Weights of a small GPT-style language model, trained from scratch on English Wikipedia.
Size: 10 heads of 32, MLP 1280 GELU.
Architecture: RMSNorm before each block, no position embeddings, ALiBi.
Training: a variant of Adam for these matrices, 529M tokens.
MLP neurons of a small language model. Each row is named by its layer, matrix (up: input weights) and neuron, and shows model dimensions 32-287. Each number is 500 + 40 x the weight over its row's rms, rounded and kept within 0 to 999. Numbers have three digits each.
Before each neuron's rows, "fires after" lists the tokens most often just before its 100 highest values on Wikipedia text that the model never trained on; "fires in" lists the words (lower case) most often at its 100 highest values on Wikipedia text that the model never trained on. A number after a token or word is its count.

fires after: "." 45, "," 9, "\n\n" 6, " of" 5
fires in: "it" 32, "this" 29
L9.up112:528558508460504506540551493496532505508519495516520537555535539520554550500536530520535420467580556465515532457529552527468444493463421494495470486453508481590505429521587439554510486471502523476551552534493495571457466506486471414514494562470510502570500535496577517563454496446588487479516583475514507538478472547455504494526510506542494488483452487615458484450581467478537481470552456560513572492515468501471425525463485463396470471470535505514484484510657519511458505520503510462541517496549472481544520502484423519526501464507488514484485562485468503454411428503523498432500539449478523520515590558486514484410467535529537479450512572519529482579509567464481500474580462534452523540554458501585474500459521500497496583485570454433464483524478473511485494450467471

fires after: "." 36, "," 23, "\n\n" 4, " |" 4
fires in: "he" 45, "kendall" 6, "mark" 6, "patrick" 4
L3.up216:391474511575562445547558542533458506525457479488546562572487578565538452475476484514476488523474477568483491489483486525490613483555422447487501572523465523536493495512466602548537520518475461497544493457471441492533512553490413551476398530510426497477459510493533437545518505466524522496504493485484466610490531499523437457483536515499535491470581470515562441475507462536484529538433489479500439565452469550465507588505449496380472532549511500497514438554498549556515482518562516434488479491527555508491595504554506470500498492547476543500477574515561544519515491542568461490459442604506480504418519544539485492533521467520454470508570467471541440515532495583599496506508498539548470487470539439544499535541524512487443501530468478496524543505522506525442474530507492

fires after: "." 61, "," 12, "\n\n" 8
fires in: "it" 72, "the" 9, "and" 8, "which" 6
L2.up95:550494485529541465527482525523525462496520480526485500482471488495583533452486523582531458430523488530476538446491552512494564518562503475450520500470489473541478458469466488528525547472505554537528495470505593551459431538562489535474491533545539468502480536433522536545516499481533550562482510401511514500460505524528495500498519602549452492558527431456447500470550484522549537567583489495547451465471562518445483436487520532494507484504473486466484473503510490512492558482496493373526454507471527471563557514497462476490410533478458450516475486509531507503553464501526478546447498521534564457444544518392502597405490520488469538479425537562474443538510530532548449500545581545506537515476562534506438530512486521442448479482517484524544493546495522551519502560450531

fires after: " |" 22, "," 19, "." 16, " of" 6, "-" 6, "|" 5
fires in: "and" 24, "schools" 6, "us" 6, "votes" 6, "1st" 5, "rigney" 4
L3.up686:460480503538454536475639506518454553501421513562495568487512544457546479487498475510519485453530569492484492441444457511488599448521480499509373595535486529541453518575436501506513540492460545472492458525538499538523454450502458496493425493541508505463585488515466493552518484471607484476506532544483529473471512499485488482465508521514490512535496454495499516460566561498536472549476502545559395513570490466498556530546469504495494503575467472496394427475490529531471501547529545463497525539516447444386544560497471488555467500553471479487434571498496518547552546497514431485483462520470479465429540545544480472517480507474494499453489461487554483514565558559555434434514507505450501503539503501501520527573520520508494515473478457518483489491487517460527448497507504

fires after: "," 30, "." 14, " the" 12, " was" 11, " he" 5, " who" 4
fires in: "first" 21, "after" 18, "had" 12, "of" 5, "all" 5
L3.up1120:539520547459468485555582581561477479465485493457525496558530548475556513555525466514488442533523527472508505510538588555475462572506493545493510585481485500508494501387524565462482559479488491491563512433536506534500487500511453460492504505448562484549467524499450515576429514487488530525532542495503480564496561484446493494507536569522503492499487545511487529534532495530511455515509553505507493416510480586400463520527499462411449526545525524501446481512499490570502517569541485508523540539532495470444505548497493543485466490505415466484466507490552506530458514475572412532562492477530533496498518512506486473424485526613503510466498575467445499499453510527443453481463479558506532542432571603552518513479509510464508461474513487504523452447550496562503529606475451

fires after: " |" 40, ":" 8, "\n\n" 5, " (" 4, "|" 4
fires in: "1" 34, "5" 15, "4" 14, "st" 9, "2" 7, "3" 5
L11.up145:471548503458565500523500461542472446510447469544542518516471515605505537474532510472530498447549448531534499463466473521538505528479428507523486513449458509501485548485518504445549597579480531540497500548487453450551508492484422530482479455480448498450416515488427474534483486513520517452486434513504446503468401509482512479523530487504522559532462507493547475483534493491526608486526475492533472481538438504506525446501480463449517510516411518497438458487540516443526541589563429508585502499547464561509475463540416505456458502454534491436512484568548541540411531547537482499456512473541483445463555569551538463437486434518492505499526552538513524541500523558412482423466476512581466497468518614450492527456528526561526515488513507462557526435466520518572446540555492

fires after: " |" 36, "|" 15, ":" 6, " area" 4, "=" 4
fires in: "1" 70, "of" 7, "to" 6
L3.up860:476483530496533511480540557541527485508512478497598546506528559507508503498468405496410451451500498454574483538496517469475515480552522491494426532531465473478412527553429486503514603510567503509489468559417500478428546455514472554545488500560469476483464509563434498483458531423446462473599511483546530503465462503459503484516585517570507534552461445451501556463455571590522448520460543463435512478505548511471676485491494456532479535431468492511480488532507527391484528492529532478509491512552528531410492544443491472495473521523504490536549498518542492512405521541485503507478495482461485511489485528512451472503552465505496526440585518570556502537444547524463554480504530552519530466444504513513516556562456557504458529467499504505501437505428536499513521565480509

fires after: "," 33, ")" 19, " was" 18, " is" 14
fires in: "is" 24, "one" 11, "first" 10, "later" 10, "initially" 6, "both" 6
L3.up1219:493495568574535490423543557533424550552517490512593533546531487482533503538536505524461514511548507539463593542537541499479477524558540496494434505459493437526479514456522589471488431476575489576572541480523521513454540527525498444507509528548478487501502527525501490546473550471488533504545478509544518526474509467522482439538501575544469527505465497460531485448564486558537477543609490462523432457475463532475524478473563507468453515519516575470553494518474541464527510480550517483549515510481516474464481556521436536423431528555447469495503502573490487541454513491577425465521443449526544515508502531505442533420489480561494457525510505538511507507522485515546468410539511551444509476489478518486483482507407595498595540515487452488546510445567475511409576623479512

fires after: " the" 33, " –" 18, " his" 12, "s" 6
fires in: "first" 53, "second" 22, "third" 8, "rebounds" 6
L3.up291:505547554493542469546577484542463522571503488550509645485526505544460504498505480518442483593530497432466465497533563517505480481495440504504493536438475494555480503413531482552508532517516557451515472454496457520559485497492476435497461468454498420518495457481490525505447499482521517544478472452504565608481443451532489447489548561465497557510459523484488464541570526473553556474480455559508581479481469623536544577521462564453458439474506527482475515493547548507532484483529457492528529499514474490474539484505444516420483545555511505464408428456489385454514551475571489510470452467457490496469560540490520484533521465464484494482542521534514458464474539538509483536524524535499492515462444488508537506458520500486512504462490459512531473453585495532421489463570489

fires after: " |" 48, "–" 14, "-" 12
fires in: "2" 19, "3" 17, "1" 12, "0" 10, "4" 9
L11.up288:389497468472530473467473511548443513533518462526541511488439420505549465550543459498473424462505490424588524474455476521501483596511489480528476480507416482486503558502561448478529530549553467404520513517510513566500446427511484473577412487478447462493562407511471467555440517478437502469507410550511591511394477487499489517466554495502510487476466509520559503515558505545508466457450483490498513460487439531464503414522453497522507543514521487571496441529497577516497508465512536521521494512442499523468513544450479487487459563506517431500449502510468414468441504477507513587456468420466520552492491473501517500505457447486555526497451565480529544487478430468430412519485528478464480476530532521577550525458489488528461471450527485491504470486517466526514457409484461

fires after: " and" 34, "," 16, ";" 9, " with" 6, " or" 5, " as" 4
fires in: "the" 81, "a" 16
L6.up109:549484512512546459507532502502506506500445456579458526485454491501510543475473496544443510510478458482515504489546450441487496473537500506453459527477441438465366492449456471559495472465533481533581476429508472508524440533524509481517508502538487477523485520510430487485464463436476475557518508503469472487505535526458476444555563585499473520557460487501486562495539521490518439491541486537489445503444493530535540468524466534480490523530499441455532435589524516482444452506575481517588484572473510534467556488577448502528428486570491500479480521513548485514468459507469492558427492489490445496475566522546498520478509447504447591462487522543522515567454533476582504461516437519550540490458554465526502463451556461504427464458465457444524412468549497473513533543472524

fires after: "." 42, "," 18, " In" 5, " of" 5
fires in: "which" 31, "this" 24, "there" 16, "these" 8, "however" 7
L2.up354:543461501450504578549466477492473464528484456537493524455551535438477449506497497537571437456553528499421468547461536417480514517496529572514499485532484460514530502504535516443497459497553463467539482500515528498431410530500514552454497515441492423506517556435481490561521520443540524596512501402504462479473486603507500484554412575516543507505598416490539546438485482466473461499579496453535444487518500498454415490478451489471470449588558475556536431552501471431517468573572470532484522503507489480495523460562499525495493478506407436522425499537545517470503443451569478547495510454471526531508509491540520558486457475483445572438467563557467585532506474510440593438541498482494472548522487532540548484516545520466510463437494494486464490472457506453504534488541512

fires after: "'" 63, "." 6
fires in: "s" 66, "its" 10
L2.up23:481522428514511538475521486468505493484449518570487482504496564509500550428458454547564467447523516586448531554518491476465460536484492533495437523505536437489509511558494411504492520505470577579543483448490580548509464529550542467461563573538420483429498532500487569524532578474503484500451451572547562543538552520463517457462457535493408567531537441470531480488505528524535485520562478539464468527503489490493581450485525566456449455502588536467435439426497492509513543519559494495536497579514479521495604584473472505533451502483472526488440508571477499553527547466498481505512439562489563485469540512433460509467483540529474484538490566521540448526465539616538503489511512525505514617544544511509464513470500473543491484503494487471589514449534509507559518552435559

fires after: " is" 22, " as" 21, " was" 17
fires in: "a" 99
L2.up333:557552512383480532457502500526423486521493462475500541492458491519566443510453455492552487494558521561474481445507549572528494546553465512500518499478544542515443481467459490512527489507505536486489453554473481565434494543482476527536514453498531489494519558464463471495455461460438552519465504542615528474475474498565489507494473530522504456511460476483422439459546412470540594483531471463471501483471535505474551531497476498444505537577479458480493567549566507415473565533505497376493450560468537441499514538525509527459557394536486528502518469513578487508467446474496509520539526445497519447479490527488539483543558461542523466506507494505482534490515471541523489490541482527534537467501497505538478611437484534505471478486444543551539561479521485483462486545412625

fires after: "'" 25, " the" 17, " under" 10, " of" 9, " to" 6
fires in: "s" 25, "the" 21, "his" 15, "swedish" 9, "dutch" 6, "french" 5
L2.up120:516486490575582481517448529513536511533482452497537489458502502530467539486431500501501443520517488478462464498539483470467441547610492476474502481453529533529450448529459466476508506470527560521534500430546570567530480511518456516499438584517430515496425498526488557561495490493585436534542468427548531558507500458463493499448521539482512570519529475524502433489555490485475550521498463535509542522492518490486489443472463558492445493465527537457478478462515510533460547515550494460500497633438513434463592503533470560490498533558534570491469461574526591456490520436522500525456469488456561435517538512480508474514445577454476470509531521495540457558499531563530420512543420490459510496519548535537441464504504468543457572487504449514488522449592497570505503465506584

fires after: "." 43, " where" 7, "-" 6
fires in: "he" 39, "she" 17
L9.up371:535506530494492441528525567508479523515492471460522489478471484500633476440436507512467503502464508536537564547495533454510439495477493466511484496568463566501521477513488485543489521518526518472498513455589547544514542514433426462539482464516502434548540521526532491440455519503470498546581504445523487581506491480549480547459525494508439481545539529534493468459532403442504470509497467523569542524490502527519542480454570433463509546494493458466445494498554468547433501514578544508534477440510561570462538503467492512553542454497493485561528552583545470405475511451473512437459492429468596463467530500537447473467480424547483469483557439516496528553541538506525525513510436468506538541460490467575431499494502488489409418474488436459582551516523507512408545464533544

fires after: "," 84, ";" 9
fires in: "and" 53, "to" 12, "in" 7, "of" 5, "with" 5, "as" 5
L3.up22:496479469511470502543546514480454525457459570548485494516450508533528492483583575519492515567547448442477459464554481522525584516471492547508477563467470494486500540494490513481516579512471488509550438520481376523474458448571490526526507489481402440534433516515472496551462493462472481521510478479507469540490492494470499483520560527478515529482517442549512555486416515568524525594484538539425494471563508549468468476472486466428521516499519457502513447555497487469525508583581511464473576493527475429440511559474509495494440471515557485485511548537559512535447511497609429511548587509535508480478524504551479494453492503508455530455499457527486542470527558481566437487518503581500528482492557493488508587619494507475431416492479491493536438438531503530478562541447468

fires after: "-" 21, "|" 17, " |" 14, "\n" 9, " (" 7
fires in: "3" 27, "finals" 8, "bronze" 7, "fielding" 4, "round" 4
L3.up586:505486475551546396571502528521452535538544513516473533463559478539514479489491416485470508475484507536517516541480430521492499485551526545490502573462473477513451529475493505515492486512594501423503497520476465459466527464432469426566432501500456501498490493574444543481544545502591490499566447478550503531380521493514498447469485580452455404518489475444484505488427491463545410529519538489509500527486458555444541509456455474507471451509498520466486522507555625516486453483463501489522447481548429385564540522546524392480437530514538505492451562528510546533501561535517507570543456447456523564494488497548540435510446425557512472476499464449498506499508540514461495453475520471570526517561494426500558494490534471534499530410474437519568531473481497550509465541468529

fires after: "," 83, " directed" 4
fires in: "and" 68, "of" 9, "by" 4
L3.up376:491500574425493518531500510497506544437471452528533571542493495469516519512514535444527513549531508475488530522515390489504560537455448473549420532529516514482424507515462492446505557504483415564563464537514519462469488526508506477528490467578464473497469526514469495581494491422484451526475451540482516477523480483489511466490575508514480531527486554483524530565524532518517460477469462546511498512527539579436525453466455456445473546539531526450423455581508525536437477449599486503540542589488482531456599515546478499506448514537457442479453467515539489575516543553487463486485422489472494600473485510541458465475514478543494505465526512501542491472514471450597529520474520513449552481568542459488527562528488546545531480467518470527547484479615550493538470539459483